{
  "head_dim": 64,
  "norm": "layernorm",
  "rope_fraction": 0.25,
  "qk_norm": false,
  "tie_embeddings": false,
  "parallel_block": true,
  "init_std_up": 0.0184,
  "init_std_down": 0.0023,
  "lr_head": 0.00924,
  "batch_tokens": 131072,
  "dataset": "wikipedia_en"
}
MLP neurons of a small language model. Each row is named by its layer, matrix (up: input weights) and neuron, and shows model dimensions 96-287. Each number is 500 + 25 x the weight over its row's rms, rounded and kept within 0 to 999. Numbers have three digits each.
After each neuron's rows, "fires on" lists the tokens most often at its 100 highest values on Wikipedia text that the model never trained on.

L7.up35:471505491482534488511521477528541487481532496455515484522488486529504533510492495493484457507468556471505470517518498487486504531490511497503510515465545541521467513527538500475525474492471486508488465537502503547463519472499565488477480499507532500520539505468540448475498478495496524500526489461534540520548493518508516536523510514500522508474485519475511471490468529503538534537519478491473500515464508518482527526567489485507529461521508556506530526524471516512516536514476524491477483509493531539512532524544487500539518503509522490440473497482514482470493512489473490481
fires on: ".", "\n", "\n\n", "|"

L6.up605:506508459503491473475501495500491471486499534522536532504481488499485470506448529494505502512517513493496514471500500493529491516508528511462523553543457488536494519480527502514518485498473521531499531500497483474463550514500542524493495491475522546500494492518507466452469489514529478553517508516547488478512484522470537517511535506509542517502502500474543515493494490502489501488499518488519470497529530527543469510515533476515493538494506522469474508467503434478522509502522514518502424493515536462495513497507466468477501447544494528463520516466497486410502523511483492465
fires on: "'", "nes", "inn", " to", ".", "e"

L7.up528:446474537499513527489492525495494472530503505486464544513522507519502481507489485482514493490483512515446512505517461513531485467510543489528467523528514526476514526513490490471510523541500485526503509492516555559507483529536475532465485484487514514489489504493481514522493466504511523472510491514483536486509523534532496492475497506477525524533474491487529474515454504493517537495545526470484503465529527510513502491514445404494489500514470508448539496545519499517496471554489510486486541445516497479493499494513471528531488502489500472504499485516476511512481484474524493478
fires on: "e", "ed", "d", "ated", " and", "–"

L5.up343:494502510534463518501506491481508532533487477495486502482503517492504473519521481460495500516532508536528475527509496503504479531548527497509490484500539511536497528487500503473529507541429508498541458488509481498512548549524456536542509563492560519534506472487493514513501532480513457512508448492534494456493498477514503482512501504493534523478489513473521453473484498526483532522468486494463513522513490503505489518505446544498513538551460537484477511504489523508523496513476499518495514493460462510482551513527523507511507499474475538494512501476551470476418488517491481547
fires on: "s", "e", "le", "a", ":"

L6.up595:549518478516491509476472529502488481486512513492528532523512497515448511538492531466502483476493499459531491509505495452472527516434533479494488475469476529494474503489491508481499466475491487520507467515506502546484532515526578505508494489507537494458496511451487537501496496506517493511554509502527517516499497529491545475509520499479508473496516500450519557484509483506535543504532470494507439527492532563462494469568484508514521511499519516510539543487462534499499525541559500480490474486498498504532497527529529500529479487520508496511492462494472516483477492458539510455
fires on: ".", "|"

L11.up556:492523472531502468497493561463491461514470448472478521492457477530495533502470522470500532504474494520466459496479537500503479462488507505442528490492522554533507514491476478474505503504503527506497468537526458504518543505537517477503499513483486532529526478494513528510514509505526484531500477508499521456548513518535528490503483500507471517517515496525514507472525478471569510483483470511519551499518540517469517544497492474457496468500511513470453459529475518488467537502504462516493494486549497491470464514505509510510541478528461518490535481489487486506502509490509539500
fires on: " with", " are", ","

L5.up123:513511456474486497503512493524506467477509500499534501512496507529478533529457563447488517503457500488484527520461528418512493520453541485474482468471542498476445518510451471501504473492471511494447511514517507528468544494468534491515491484513517498488527510458494482511533520506504484549508478461530493501482512465491518533491478529519499510484496517507464497481500518492520533521500508507498447525500518549533512486498466490564533485485498514476504513537448516512477497506520515485530505468526479497508458583479516555494504492552507516496510461488466502467533505486526488446
fires on: "."

L2.up159:541475526513495466478511471512489479546498506528503542491487483515453507505522518470535486495513530461500501534489498514502482534524478508463510505506504555520489497484516529466459484516454522534527490528508499510491507472501508492553527464503556470485467524477508458470513470514484472518497497499498495483500480482484512446541493492512514454500454498474498485513509491522503533520458466517510483462494545492482493470541465449506541528446487495483482476515481528526510501503508498482523483532512493517503494527459509459501533525522512525493481508472507488478450504489530502490
fires on: " Ke", " Die", " Love", " put", " GP", " Lap"

L5.up357:507494471510476499446496488516534505499491539523507490551497521532474484474498496471480472469494473507475495503516523518505483537508532524489509461511516508512487508478476539536516490524509508500485491493517463538464510546554522552489493556490522505499481529468512514499519494492515484521488479489506498508467573529464465482544496509498494549474492504483483479524529497481500556477479480543532467550508550477501508476523456466510515460496474447509460528490495511467536480458523488498444472491477517499491465544490531480470483471489474503502501481469472449551449512500466480534
fires on: " film", " GER", ":", " Sa", " ESP"

L3.up355:501519495463502502518489483496500480543455491533515474509500519517471489512484492452570471463519512482529499535516476496539508493520562453486516502546559519495500539499471485500459463499439486488509481468564526500488494500518493495523498517511523501561479504483526480508480522504485468517488514510502516550497503546566470487516498521501504508495514507554501493467552436471513524553498500506461534495496543507501477466486473492513553491548509545486526456512507507486510507509502443497517535476493478503501486495520501521543508536519499493503511531493524501510476492461483499482
fires on: "off", " concert", " followed", "ua", " Syria", " More"

L8.up30:495465454453533578514469496511456434505536518483509505489475518492494505514465537475494489492483468530542522553498465516486492469472528547491502508499538541498488512471513488471504478518486514496495536487494503461458547467489475512524493488502527522505493531503505516533511470489492498487536511467472484501481484497497490532511484509468506488487467521488475498476516494489515509541492483504483496514512544511511522536516500455518523515495475486524480482483438497543463487554526430477495514477466445469463529480497481457482515511515530590457528490473542486530509491527504510507
fires on: "d", "h", "ed", "ly", "st", "Species"

L6.up519:523503500483528501446477466483487494529467533476466508534485492557500500493499505490516509541509505501564488546436456513481488469501520455547475500520512501503498537482501485504502458502507474535497513504527532539463500492494528507507492466492511521484509471531491491479528476456498466526457507527508461496485534518456534505489494506492475482504544525476493526496517497490491500475524471477507470488492545478527508487473449464512520529502512461476476434495503506469510508518456473540534469470500506506515521503500516469517540471510505493507512533510558492473471532487502505485
fires on: "l", "c", "on", "re", "te", "le"

L10.up437:494521509511468453500467560542523499517516475496502545508491494468470507489505517503476518531481542477509469493464484536502523547461553481468473498524546488513507508518519499495506541437510454514481512510489504566507532466521508513477505472486532487491519498468495481512497463513501518497515503440506520485517484525441506526513493495520478522456470485503484465475514488515534558458506495500504475531493544506508503493526491497508521491495518520474530530478477530540505510518467532499450504506454520536502465548514506463499449503470465491529528537509499491492520502503526513486
fires on: ".", " .", " was"

L7.up129:478485485462525498514508512508478495523505525511525523456525546515475531499503515479456508536492451532471518478492499514515489494440496503458505518526499546520438507507503497488472481494516470477489525493575530489450510489470496499514501496537488512498506474485486514489534474541468476520453514473501540486458474539500499500509505502445538488507451492488506455482514458480508490514543514520523458532511526484533478543515487500508518498453522545442477492462438530501490518503516508504474461489489491499523512466501483517537476495517506497446537495471470469510475498478506512508
fires on: ".", "h", "st", "th", "art"

L10.up15:543531531491461484490524492487492481537478546527545494511507494523470494541507469410498491485496502512468512533497501505505473503508487449490508501501464450455481520475523537522481495495509523518532464486532477527529550510557505501523503494499535483456495555499496515519496509513499473539502470483505469474486469493496517491517499550486489504530526497469527511480525515523503507523516484512488456447488509493453496520500469542520524500519483497531473499489467483498514521540493529506563478514472518474489539483476522478481462513445506517489527484523514520498476512484475469530
fires on: "=", "mer", "um", "The", "ae"

L6.up576:531484481498504492512550485456509469524537479512488499496538548507418466478527539515478486510485478482490534496495498526515522510551470518488511516467546496482474498505481495484485478467468509513532504517513511546496512529501512460575521502531547512482520499508499504500489501544508474545517451496504519530522475485500458486564505500480506486454485490507483484497521510494459529499504487492513461513495484508473532499488527510533502475508482506498532513468485488495540487553495509452435470485476492470489494499523480516526505455509479516497504472481464508474427500500495483522
fires on: "|", "ts", "ll", "ala", "orn"

L5.up60:505500455479500488509508483519499459478509492487541510517502495523485532519459546454497504506458519477485515515479523421527489507459529488485462450448547514481436513498456484492506469489472496507471521515524505537479558510476553510498486501510514508474542515466491490516534520515493490542528476470522504506483512462476528530475473513523509499491496528520501504482487503490538513506502490505469439512507502549544504497498481496560532475484484527488504512546457530512475485519539521491527505487536500493518484584488523564497495489548507521502519467503464498472541519465519484447
fires on: ".", "\n", "\n\n"

L5.up429:492510515525460479489527482562501484513514493448573537509495522520441528502482490493479505501507477490494543526503495498495486520522522532498473495472536502521499523505499500501545441469507519505528501513483469557517494504523476503515492502530507486500499497463504501508512439519543482488518492468552512525493469481479524500517461535517503518482547507513529487459488501511495511487524459467486467516501486505471459436526462516533490525523492529542471530497513498521498563488487507485464481551498514559500508501496509504512505500493515486497504484498473512532464490474455466523
fires on: "-", ":", " ="

L6.up178:492516454440502460486520492488473469476515511508560529515517511519480499490465545486500513486464538484455524510484502435534489512456497496462479479463530536475470510501474494502500471494466521512464522532534510526488524482481566472484492508502547511488521511483511470489516501510499507511537470459523489513493566492502551531487467490516486519491497520530459479481482495459511492509506489524449465528488492525496495501500462492540517470492512501507521521578473511512478502517522542462506520476517506514490463570525535549489501514513518487468495452498453503513541483493505486444
fires on: ".", " |"

L6.up503:482510508456517485490530496488455497570514511525534492471519525486477466497507483446505515485528514498500479471525479516488534511527522476493511543534486525503507504537472483503444468517465495528472516473525449522477511483482488502518466490511544532466547533482485483500518502538506472503555493485477520500503462508497525501519501505496501509498537493528520522481494498529506519492506488512532487507514449513477491494504468483519524496496508536517509491484507525495539422511540504499488487478539505546515498522452490508533511477530522481523512533504507545517503530473526474473
fires on: "'", " and", "ub", "–"

L6.up620:484507496494447516511475476468520513492503541465512451511558529470444523530529500484480494488473540530526469487511471465534485541449497480455530529445510487535466536457485489508541510470509483487534517537460524537523503473494515521480505491550463495502544496476507488546540495532450495491516530476558516493481510527538476526489498509483518505473493517479477520502497518504521522534515496454466444507514450491481493496481495496515511451508531518496518541537483527474505482538489510479519511503488477483511505496548535468513470488550494457512525484467500503462501522484488513489
fires on: "\n", "\n\n", " is", ")", " years"

L3.up187:512526508462505490539506518504480497538467517471517490514479517497474534502496522486524469501504431516493461557509518529500478485498524493507457542485557535577485540461521521468482532476512480528490514514475473503509489500519520501446507491501501488537514454488530511468523523452499474490542463515534462526501475528495533478516474520501489540461465508502500496506547476515479479511499458487558517515519490474472516490519468516474581507571507548499460475492469504534526497518496458537514473504502506525501486485518499492522521532497463447504538526491474509522483509484527530500
fires on: "-", " Te", " zone", "Te", " T", "/"

L5.up488:518468463486511484499533476535506447514526524509529510500472511517467515515480486471531498503518534474514471505464530506509514511480507509534496482451507495508475518491515478480504500455456489504499444484505443464478535544531495507542522512520532495478499522491552501475499437526493479507530449505501476497491496544504499550487498514518557512484546513495545489443520485474517483495535513477508483507533489501497498481533497523507475568468510540509499482442500505534492508495509471485538513505478506499501512505442496505481533481487514487486521498502477470491481489493529487534
fires on: " one", " each", "one", " all", " either", "-"

L6.up574:487540471445508498527476498527478486496453471541539500550430469507522517509507483491487462522498513463459499545502532500492492505486498501481483519487525534524515503500482492518504511510496497528496498529541500508537537493511476528508523518503520500530466498511517539500484456469506517525481517484511510471505468506485501503468481506541528517509512463482487490483539499462487496497498514522508491543489565481482505514516512474488491477505521497487499550521518523518494536536479485468459487518523558552484469509506516443467506536495428483491506499476539491499501494462475538461
fires on: " not", ",", " and", " rec", " t", " |"

L6.up136:520481466493544467493529579519449474485464510514512513547443456502460517506483544498560522550495496541505458471503494508517504479479477504491512547532520552502495486448536513503499495481490465502498486553495455475503508532515545495493510453487525531507525548509487550503479463512496457533491452491471452516556504515495500537499492517506504533541503501473518505451565491473508504488533431515505491478507531514477489522473468495509505514498518510469489529503507549519500502527519503448526511485503495544484511501508508532489518460490486467542496522503482514466487523494494507492
fires on: " called", "th", "st", "p", " with", " and"

L6.up594:491511502482492546532486513529535500518495441490562523526467505531483500495489473490512466500527469483483487499467495486514518495521501528508509500472488452551494517478558507491491479492499546485494525516519480526490527492511489479456527516549512444521502515497490507483502520508513497476506509488521507496466477505447529488468475501474477478495498511499517475499495511457477510499494528534454487481509522471496504517495477479553534520514527512545504523492519520534549501512520507451521473520497495514484499500478519520513504536469513513498521487492495503519467475453522530506
fires on: "-", " to", " married"

L10.up95:530501489463537522453472509489507486499493484515539506498500475550512530512485535460557491489500520502475479508431488493481528525497498524506505566516464490467494486542497520535462478541430520536488526472522444537496518472503510509518556465506534482475497508503491543468523527516484491487513468533516490490526509494486529447546482498508507497471505529489449517501501465501513466492506495524473472489504456499497486475533506461521528503485505480517501492512511522470493538484515475479509480527488529507499494489467481508577500490521510497445482499497515521503517543475486493470
fires on: ",", " and", " or", " way"

L5.up300:455464502450506510464492513475543494491470514502477480479546471504499481509523503511487513513540533499551488500528478546479492460504523524490515519509557457463516494528503479492502492541490474534562515501506474486507473544558522485515517498491498543540495493451516489479468481480490457494497469469458525456540494502509501516510504504539501532483494522503521473470501516471488509506488507484522525483491523491478506532477518510491481442491522455471493525496511490491495478488449452510504510503487522478503484493503498530537489540498497522482494506492468511514527558482512503470
fires on: "s", "on", "ed", "si", "ted"

L2.up262:442414553485514500530587491494473525501485474487506486509515515522495517526469512437554480479486501453471516515505555475513497495521468516477461519488523494548455566514492489540470510494471507487534547517540492492470497535541510527469499525513511492483483511483505448508504525512497510501525477518521517468530476555526516495486439455516508508453498514536506481501473452532531523530469468524499461520533492443534451471503447514507486511532497504499507502491454553528489503496529497482499537526501508526514467473466504523555497495492493487502500503501496495503466496466489513486
fires on: "ure", " place", "bit", " prem", " fact", "⁄"

L8.up53:507516514528468525486544516496475484474476484534479472508492506485446533490467502491486477478472427506547519523519454490531502480514519484491472526530520486560470504492523487488526515472458524483514488485522520490532490486479522524497516491505483465514481507481535505447511426516523508485460508494477484463509493486481517516535478503450488533545526556490484530510499502493512513497511450510502528519462485528482480498493440503567541556521558522511518499503489513548472493483446520517540529485510470492467495532498522495458506525475494478498520539507523482491468497476540507471
fires on: ",", " A", " I", " i", "I", " which"

L5.up567:509467469501498510481536497487474505517443524515501509487490495508468473500477525488516496508476435488487503497451448479531489502482496540510494508523524560551505519470531519467480506470511498508501520494506481466513474520511497533470516520486483513475476502503543513453504470513488466504492506516513540478504492532506484515504498497543497532497522489500507506494485505494489503510517521492530515476501513518478493504530487521469471519477480488483484480493490480496546504509495496495544452534508457483511507501517451495487483543519517501503521540510501562480445514549491529543
fires on: "ss", " Ma", "y", " Cra", "r"

L13.up114:490449548495515519536515519529492485511476499501465449504458455513506545459528468461485479531490544474491489508505551526457497496475531544505481475472524501479529504447502453503512517505475526494474520504495495486530492507470477520482528477534464505506507505477503495492514439526482474487530498465507538522512474493449511481481514499471528524531481538553497484445526532531513511528484468511468492504513494530491477471482464533502476494472490501470507486510505481482486489516490510524500530480503492502522502531467461451464548564485463513478511463519487480519501484485465529512
fires on: ".", ")", "="

L8.up174:486518489515479526512488541510512480496556525469522545478485553521486503531497520487525511493480524434487507516448479506499483474502517505510521495511507493493517489530489501483494500503491445520496508503518531481512513530534508467466514503513520525495496494496506446492486449469505512512492474458449528489521469547477510520544459541553550498508464480528514484489518502488456509518540532510510467499525529528476455475542525460548493549486462501520521518522517460525507538493542477512482503490494498483507494499482459509543492489477484505529488515529458479534468540485485501471
fires on: " (", " not", "ed", "sl", "š", "d"

L7.up572:500477505506458490470474554481469511489497474541488528524510486500470480530504485464541529522483474555530518505481485479497499466486513497500426516492540508473510488520524495510526484459492521517452554538544481510494516502519491508497544466480487533514494463494484521491504490469511478490490505495479504487475515544497499481505487498488490550511494529495516502484496494484488478491504536517494527484498519480514502523484486490484493493479520479468478519566480501524511524499536526505559465512562511492484520515478481513492480499515495489486486500513498540487512521492488527476
fires on: "'", "’", "As"

L7.up584:501462505446468458463510520523504493523512528458504443485504462491552527495497472517483472529526538477533526500499462494493504534469508520486526472478532478489493512485473481503506475496497455502486475479525505536482514496496491485468594500527529535480524520485495486489517471543489503469497504471514491478513445523523509494496496502513521541504498498508501508494515505520532526533502473519479508501553497513505481476552513543467502470461507488520535497525505457498521531498448501553473538521478491506494486486459469497528520501489487488444494496461489526458516540502533501466
fires on: "-", ".", "="

L7.up366:518513498488479511540511549525468512468487524474472494506484490475507542515512477460507507510491480496478494496448517473540505556448516500501493468455571556487493477481479538436517490485407494499471482487523501571496504499504535493495479471524512477510542498503502499497492499506494509518510510468528548495491532464499540497497486467476508485492448524517510464515483484495534513483509472481510501555510510506520509481502476516530527475496508510513488556542486513484473503488513489432507514478458512486516514529505545526496464474493462468466518496521519501466516487478523493500
fires on: ".", " |", ":"

L7.up405:495527421516544515475509457500490478528432498462537519479483463537425499499535512496481536522478516489470475512515489495531494527507536487454511502529503493480535495474491470527442476472483489549482511534532488535495498483476549484509491475487500508503499505482497499500471482496455487516543505491478469471470506497473510509469512528508500501503546530509502517490500512550507510476543493498508443510484465510532545503564473478484528549511537521508508491539505551524515502504518494497457483500458515531490484510515534525503512496476496497544500499479460493489484524483458505496
fires on: " and", " a", "t", " not", "d", "ly"

L7.up312:478492530528511536482495502507461520500501487456518501493464516508452554537476484515487504492505537457497512536499509521520475515457494502525496476492533460539468559507504505500550480515500529507527512509474490496453522474533521513474545509574538451495503527508500492526503477474518504514499496490543481478510427522459506504494455500483497496467466466480519473508513490520487527485516493490490511517523500512496506524512491504507491476496519470486481532526520478505503515522460461494476495513455468496508506505523474522499492553511461468469527501494514522494514520497459463445
fires on: "-", " place", "–", " August", "ens"

L8.up559:523461516484519548459524529486502462564422520498454555489547484482506490495482498465535482532521492463498551521494475469480507507504504512515494526541519511513492533511491524498481528482470517519531550535528513510535497496489454489516480453497511504476456489508462512483501483481490481511513486486530523498507464535481507516540481488502533548534527538501483461457513442472528515492498493464524537488516510522486517536526469523516471509475484528483555508479458473545534490483488506517491508493437498536489494510487497495470506502500510487519507482564476494503483526501516514501
fires on: "=", " =", "_", " ,"

L7.up525:476476527455509481490498523525531465561502567494515508494482501534464467476500497515498528529497477516494472487548451489511498494547507482481513539504521514493446524515515484520510494464463471503488463492487483513465495532506479477504522514486490550548479486493549513498495504507507465526459488498489523484476489491478511509534503507525504493524503519492518483486513505485517468473516493514483478493521549516484445510482537449505504501485479550494515496504497529521530493514476484531475473498504519522525504522496476505463535521546481512510521539502493513489481513501434484487
fires on: "s", "-", "gan", "ka", ".", "nes"

L6.up437:483431493496516538491469596498511472542465491480536489512510468536460515493485542486564517518487488486530555518503530477490489481489497482501448509490517480498507529482455493522464493522528510527468497524470469494527483485501529534460500460508508521499488454495496497480524483486514468484512475471493518519472479544533517490526517514476504500537481523478501435490531530451481497472509508489525514508513512512556472505490509459496505518497528478477487496487484444514492531478470500500482503476505494510505483506447523456515543497521493497519508474516492516473495488531473471477
fires on: "=", "’"

L7.up163:487485490502462506467498445469477494456497512477517520475515493512497522483490501476452528500497514514473487522502508470535520495512538482446494448491457493518474528451527481465509478436472515500534487489520494548459510521458558514506511477494532478496529488484516493522501533482492495507515516501497500527493476514456521542490480511493450453474494474532492497471498503469514500547499498520502496547524512507557517493553513515536525503515507497470486500550489515526478551511504533475507497520462503534514469525508511545497459496509514550509484519536448546469545502488482503447
fires on: ".", "\n\n", "\n", " |"

L13.up181:497485507499510536484479498495487508453440498498498502497462518531468497490497524508496479502502510503511458511509482502508535486504528536496459540454523502540489503465513541466482506524505515441489469508507527507487517479500462493494521511537486486530559482475486452495530465483519488461497474518479535461521473476466507507489478486496524494523469503448470466493526508481505506547519493494446498503482525507475525513479458493515502475487524503495498538531491545531532503476432543513463508507512514543470485537489482494487556511495508502493518487523493518492487499467491520516
fires on: ".", "issa", " 18", "\n\n", " .", " Mah"

L6.up6:501488458532524533462499516512512501551507458538535506472496492552517480480514519487515487555490485496502479495511451507496481529503539520541521535497508498487482537488538516478497464475492531582440470511511488496477509521478482486517496474503484480504518492507505556526509503506490470574500487493527524502545558481477541503525500486432466472480507472484480510491503479523475517488466510480474444494492484507508503549516531498504444497472456491438503536480508516469498489529480513483539509504524498462510520475498484502537533495464493514515539485533455517514449513484544480519
fires on: "ed", "ki", "/", ",", " over", "bil"

L6.up371:511461513516518492489483480492467501526493552463496529490508492494514454507447553440521480502488492553519470511474456484524510513505512511506519466508503485504512508480530496482491508506511459465520484502549489500532506519531510554497507484522529489486498499431466478470499513484509501488564522471501497530522479513509514532529480508484465487513475522476523448462493504504534563497521510496515472482558520542534512482491516455508536498493485509477488486516477499531490509509450514496447533503519492541492481566484520508456469490505488454523516514527523443528490500509515489501
fires on: ".", ":", "I", " Year", " career"

L10.up266:486482470464482511486484479500499529466477481456486489529513505528509528485498538464533493513432561457518504503501490407491495487483468479484546487475523553471488545450508514504493497473470514490454472477487464519471560532464529501496504465492511480506505482459491488523520520507504505559524518479523476521508506470498516549495511488497491492457489527552481549479503517478513499536503488564464438548505521540508493482504521495526480467496527479504475508511501493489535527550504502521513482507539473516509510503533512476528485494520486535481489508518477474456470509491485507445
fires on: ".", "\n", " |"

L10.up518:476481446517483492440486505533514507545480539488518511519499473483502516505478515483537511519477466478487497509549481492516507540498524498528509510499484492566506514518498513498474488508489518513504483485535469490483523476469491490484472440498513481515493512533530499515486507493518487489520453456531535489495520569487501535491483504439537513547511499524510463550494515461499513524558495492486516522509522490490519505518513422506513511519469462482496543492498456480536477501522463533492501515495486478502494517524500522521441515535494477508524487514500492422479507485504513457
fires on: " was", "'", " is", " a", " to"

L5.up487:552519537535480476490497530462485453512457512522502509510504455519439478501504519517470494508489498494507495490491507494464479459504471457503475540434503527541520519512534547524492491525477498485506494477558481507484498502514471490490486487509497493506479507455471514510497515506531479489506449532527503480488487564525490537495468510539531532490536474466518509454510444522519517499520493549549486493500507443477505481530455504520507519516524484441483486494505468499528482496452516534505480560542515508479498499482490487529513471479536497461551482510508493498479498509528484507
fires on: "on", "d", " Philip", "e", "use"

L5.up238:479527525503496507498478487477542484567517477524490524435540490486484521557494516486475504524521506539505522495460509495520523489528499467452507501510545537533499528490499512450507492507475504538522502482523516524501467522512501499541497534518519512542488516431474463514499539469527486486513474490504535482472473476512475496491485501530524521469491496482539471492502501522476546478475494512493451552510522463526482504496511514523491504518482494462492495466450478490526465486486495524504473518530513511494497528495494482496499540477521497501525514486487499479530501488529507512
fires on: "on", "s", "an", "e", " 72"

L7.up207:457477544469483530496449564564474540465520507495471476492499473530523530537515475521521500520505516504485506503519508509491505533451504517505517469529579487466505503512517501503491516503473519495490498526517511495511514544534496531535465520508522478468532483527481516518500493514512510523481493478511545513484498464493556508493493521499474482513493517481458481434491476459489508489522471484477485517518498488518471512482464513557520487495547478496502510522490537530473482488476498501527514440492512531509511513435490515518512547513523509495510513555481513497478477441522506442
fires on: " The", " (", "ly", "ient", " to"

L8.up77:511531452488456479487491559434558482531467480501500497485500479526469470485469532464463474492509470482528478509472525523513520467467527523520510478480479525523484535502532488504531468490457485510476506509543491513537484500501514514511537449474482507526471449448499504502526512490492480505562477530490506492537496528498503489494480491505524528504537488525499475480537464480506496522469456523456455496552492492532478528484492508502503523491503515499525500543481447496466535462506518521518504515539488476471487489491537506496510537481489502503505550516458482516496551450528498480
fires on: ",", " 2016", " was", " 2012"

L8.up0:501472443498514505457516515484507504499513517468505508547478513517506523469459565451469517524477517474480493491526520445497488482451509464483502454472501499518492492492489485491503493499455516519490525495515499538469522506478547532493495468529522444471494487501527448522516484543491495571501511456510493518513541479517540522504459500520525491462540456517465499473486503497542503526503525475482480496509522524521522478495495496537495488461505461500526520533480527473495508514480523457497482506527504516494474558509516538495453486546490534482525471507510524498541517490539468431
fires on: ".", " |", "\n", ","

L8.up219:484466504485489489474482565517506469569530516513458490482499528525517529543483501492504535498506477515486512522484506467501489507487492481489476518506528514513503532473486497520488463484480517559472516494512479480492477523465546480523499502522515516533462549486534509526490504477560509541525494504490495471504509478517520497488476520488494520497512553463516505486562471485474519469483490522451497491511531502494515517529466541526481452494523472533491506515508482477500490497525476547530484447528543544483514494474517494494484471483483517515533484521498481504482509467531514429
fires on: "s", "t", "e", ",", " the"

L3.up266:472512470486519523469490494533493489502465530492482466542496492557516505497517522536539459473493513467504509540500479485509491534454551499510494525528536523499480542494493519493495493525494487535494528494493474494510521481482532508475532497511512487508496488506572490513536484507507478525536462520517530476522472555496496501497481510489520538503465512496472501546516475499493480534482498551490493507525504488425547524521472466482520480506526458480490512483498499485499502511516462486527517501486480497523498476524493495503552500495473457455493523456487508516521514511492497478
fires on: "-", " |", "+", "/"

L5.up216:494522460503501490444499501542502512507493538502478488515507495521451468494478510472503481508504479541549457530508466553497509512501503469523483474494526478498523535504471524496533511486513506466543506510474439524521510544483505575472532461509506509523484489495505509494488483516500483482506466555512490508483545546481526452503493504511485520500470473486536453548531568558494487494483506543499528518488514528499505485539480478469494515499468496463487461478527506483559495524482516484484501516480503503506504511506525544491484489509420485526518475514506501511504562493480497546
fires on: " GER", "K", "E", ":", " S", "T"

L11.up286:544488503468527483484523527479518479530496491474501510478486503487501476497493523503473505493466452483528501512458484514484483486512494503483513570530486534511514510493460472529469498469512513533478508478537525545488525496465524509508520481467523517486486506516493505491521453520448491498534501549540447487477484439514516472502473462532476485486552521521524492492516512486475540483507500519513475458493471455529522473541439474503481507488535479471514502524531487509482512516542477474526484484498476502469489491522522535519510476554487523462525493500470501533481517527515488514
fires on: "t", ",", "c"

L6.up580:505474448483494500489513488504502472493533495494528489541475502549508525527476528467485522517436526486483493514481537402516496492448526457497487456466541529474475495501495508510493455500457486496460517517501492521493531491479558495487482485509528483480515526463492475519534511493484513541529481476497494505496510485494553536472495502515481495502485520513466504469475503459539503509519490498489444515492498534532518482515480513536532468494508520504537521560470507500462509520501513491519517495473498474530482582508521550506500499528498508490493459506446477480542518499526497429
fires on: ".", "\n", " |"

L2.up410:474473510499494530504534443532521468507462492484486477500468513536508472520502504476538474438503452500477483489529492490487515480516485535519494466557527498492502511551477517543488512462461472488457511486534494478481483473485523475475517523531541481474483518495493486482485479465506463504488505454491499499475511507502464493511491466484470473488553495525479476485459500484494545542510484511521508574496520559518495490570509481503473494535460503524481498504481522513496510499503564474477478488483526510539519510527510494493501528498495516497513471513556528479485512545520504539
fires on: " ass", "U", "mir", "US", "ass", " loss"

L3.up189:527475508504498528503543535488522517561477535491538503536535470565496503519548585515527500481496485465495494534473554468476487521484532501505460482480515524549454527500481483478524479477511522553518482444463524511499498583511506549499516510482495508499483498469485502506497528474496473493531451503506542496532523550514504444510503538477505463474520520519486519536509520476444465485502446471499451535500489493515498507538504510520488483479511525484498499467479528473508502519489507474543487510518525490524465503477508488527510528522482526504489466520480521463465501472487487522
fires on: "|", "=", "ia", "hip", "s", "iga"